Weights of a small transformer language model: 13 layers, 427M tokens.
MLP neurons of a small language model. Each row is named by its layer, matrix (up: input weights; down: output weights) and neuron, and shows model dimensions 32-127. Each number is 500 + 40 x the weight over its row's rms, rounded and kept within 0 to 999. Numbers have three digits each.
Before each neuron's rows, "fires after" lists the tokens most often just before its 100 highest values on Wikipedia text that the model never trained on.

fires after: " ", " (", " \"", " the"
L6.up592:526498497455446508504548511542523525399513417511516578489535444501462514542456459479498462543505463490512513507499454529517505563480524487493510501581480584481455594531491521453518484549537552492431476461477458561460469501508399543621474468511569497514535491436459533457514550540490491525
L6.down592:503489483558504539518473505503593460544488476419464494506502548505468586460516428466471476488487601497479506469438428504529601475478424492512458587513566486554522559524513498571538481503500543481525469446538533592429526467474484404480510453495465478515484488529468460534514528474562510463

fires after: ".", "\n", " \"", " ", " on"
L4.up376:480485488437588505468551468517501468482500501491460523520530487505488506507501579490540466521534578520449534536452501502542472596486498523560551482503431503453521510515504486462561539470542530494412444539531535469442446540490481434500464544499514457468500460527504495436519427462438543532
L4.down376:436513574487495556505460532504593477482560530463457505454474528451526501433566430532454513502542540542492508465508500470478583517505489500497439515564471477547505473488507517514540431479509474494522513417495479485487511495484486499511514485635504502531508474494480527539479511487527547497

fires after: " (", " ", "-", " d", " re", " un"
L4.up213:522503457479472498441494527476533518486574543514515527471592523511490532543532515481598485485585467439523523468549496576512442487489472498466491499500484508495435520439435514484404569468549496544515421549513495551477479597496524474553485515561482449480467470502512517574545430516400406526
L4.down213:476457465534465504467447463488561472521526522487483576518486566505458589479552495490439486479476525447511471524498533485494439536514443529528433515501510498509471477550498550537532537503432521544530479504530488540524492532517450514504492413466544427506417520467467480582524504464559567404

fires after: ",", "|", " in", " &", " "
L6.up255:501516505489479496550505498569509453458478497480461438544538442485480503520469528437500408433636514485537522556473534548445472557488494520522555475465464523487574528437485470546528534471535526487515463517540601515485386491526522535501493530534518532474443539539481545539498522505581496466
L6.down255:479506504537493506468507521484406524439504487529493529492532490501481501519557531547505506547506479495508531464469481444468541486434457593435479465496506480510492470558477483438398488524542478509525546490489508479536567501476517454504498505444453517444556471434454473521509467482426485511

fires after: "\n", ".", "-", "==", "|"
L2.up268:469469494441489563431569525492504543489613544502544529529490540506560504573506508427522477487485570576463497559460549491545463449475490547528508467465507519527412490442583496449531473488514513467503557540548454474547490403508508492530523538489491447436504531476512469486528509416557580494
L2.down268:557541496511532529479475476490510381546392504454434460514494491503505444410489476502450510545530459460559485466504481382465540509488534457463524510467518465522497482465490530533489492455504532557486505442466541449404542579542518495457509503475522539535548496601520488545546495582523471484

fires after: " |", "|", " a", " was", "}"
L2.up284:401461459485423512514546506535564513510542537496491469479410512518567558543510423526482504476527610481510510486471517508501511498426472518510501525461514526498510457458481517505504421507469520477530547536615440517555535482490456485547425474482537519410496522479530500425535465474514569534
L2.down284:587522514522570534482432491454384492497470445479506514491568469472441461476517556472534450538480417508507517477529466479477471499572534487473519473527457467513498538551515456514474588503512478505502475443393571478435461532522533503459569526546501484600508460533439486542464527507526442482

fires after: " |", " the", "|", " on"
L6.up569:419523444542494493590527467510496431463446513525447509476500488439454473502493454487515430516555540534570536456547554479499480586448478455520562474557482507564510487458467462520444499553557557439562501515473606514514498512490472477523480560525560520458537477437488498502485533541399475489
L6.down569:541433518499529508450484434512513438503513475481501500497508504519495466506437536528438479532456420501444461534515499509547486466584452506497402479440520540440483462521470565469494516439394523566399487550528457509528527507542492494547502505443438444524497501528526432475587415464568487535

fires after: " |", " 0", " 1", " and"
L7.up472:458432533522462491465561481598470476427524566391512515501520487445509550567565469596464480479548561464513506438567481558487472463490529553519499454446428464535569548431514527567477538468557506483541462489521557479494502453486456524528466555508521481544466505457483545496555459486524575494
L7.down472:489526504520438478535532583486504499553516493486470520482512510510473502523497467499555535554493488516476507526419508483494513556443468490463476541547481506474488494506477420442520531550534557500511514538513457525450479513536484520464543602492437482534498517516520472479468553506477470546

fires after: "-", "---|---|---|---|", "|", " |"
L10.up70:490488461501499506421571521471528532504553576490539440496481482477504525509518516516499504498503516558493517468498458564531472441513515560454487531576509538470511492515515466444534532544596493481584522530517493522471460475550513520481440531553487417432456551509465535517514478518534467479
L10.down70:551467467489394514512523442497473564549486424458451498483540531518538486414485493508511475533486443457462563495527526353548484525451489484515547487578479513471462462512448513543518531444466512511412496479500484473501502486552536464519572548448515544542489452483554523432513489513493564524

fires after: " |", " who"
L4.up78:438502458449461438447533484517578536494540507471475499520486478501527501515566452502480476522540631481553491543546445488499458479470515456499474507505514502502430577477516523494499458575600486468561562584511460556488535496510496493532456432439522588490552506486534496507555478455428525500
L4.down78:537459538509580545532501525473451494478499469533545456476527494472471486514480518507456560438514452478471525438516532545483505524540523488500551513456477499505582445530409553478418508494464544504497472475464550486469513530529541504460528537495453439511548476528501460401515479512568500523

fires after: " |", " Pu", " Nep", " 0", " V", ":"
L10.up88:470481541519504457546476556542472466526528581422537485487574497431521552515485452525501491515466564470600541531489410510523467435484442489493481487459491489462545487470583536474589483498518415511456485521557454513466475480495495553525557493454505450473521515520499425503563455521471511452
L10.down88:521497480481536581472560469490578520537451423534510501503457493560455442477508509474548517492539405509456501478494523491503576514524526511509526538557490504521480499514468446545463525487524529448462504528412568532483500440530524444436483513569506521509445505494511522442397540500512508488

fires after: " |", ":"
L9.up606:390409438466460491490541469504449534498468500514473509491542416452514601546497482578489485529536533540508580477532450515556554467454468519464453478539538430491538506536543616488479517486460534430478506484554445457478524458507438482527463514428528486568524453478536459510536468494475565524
L9.down606:540540519550541522512489507472494449457548501476532539541457567563531430447493510469473509463490455498421489497504537432465429543511501500522521513473500592499460479448421414491546418518566479535482529492454555530501456530496508529482527520576431505448473584517453508520450534509570462501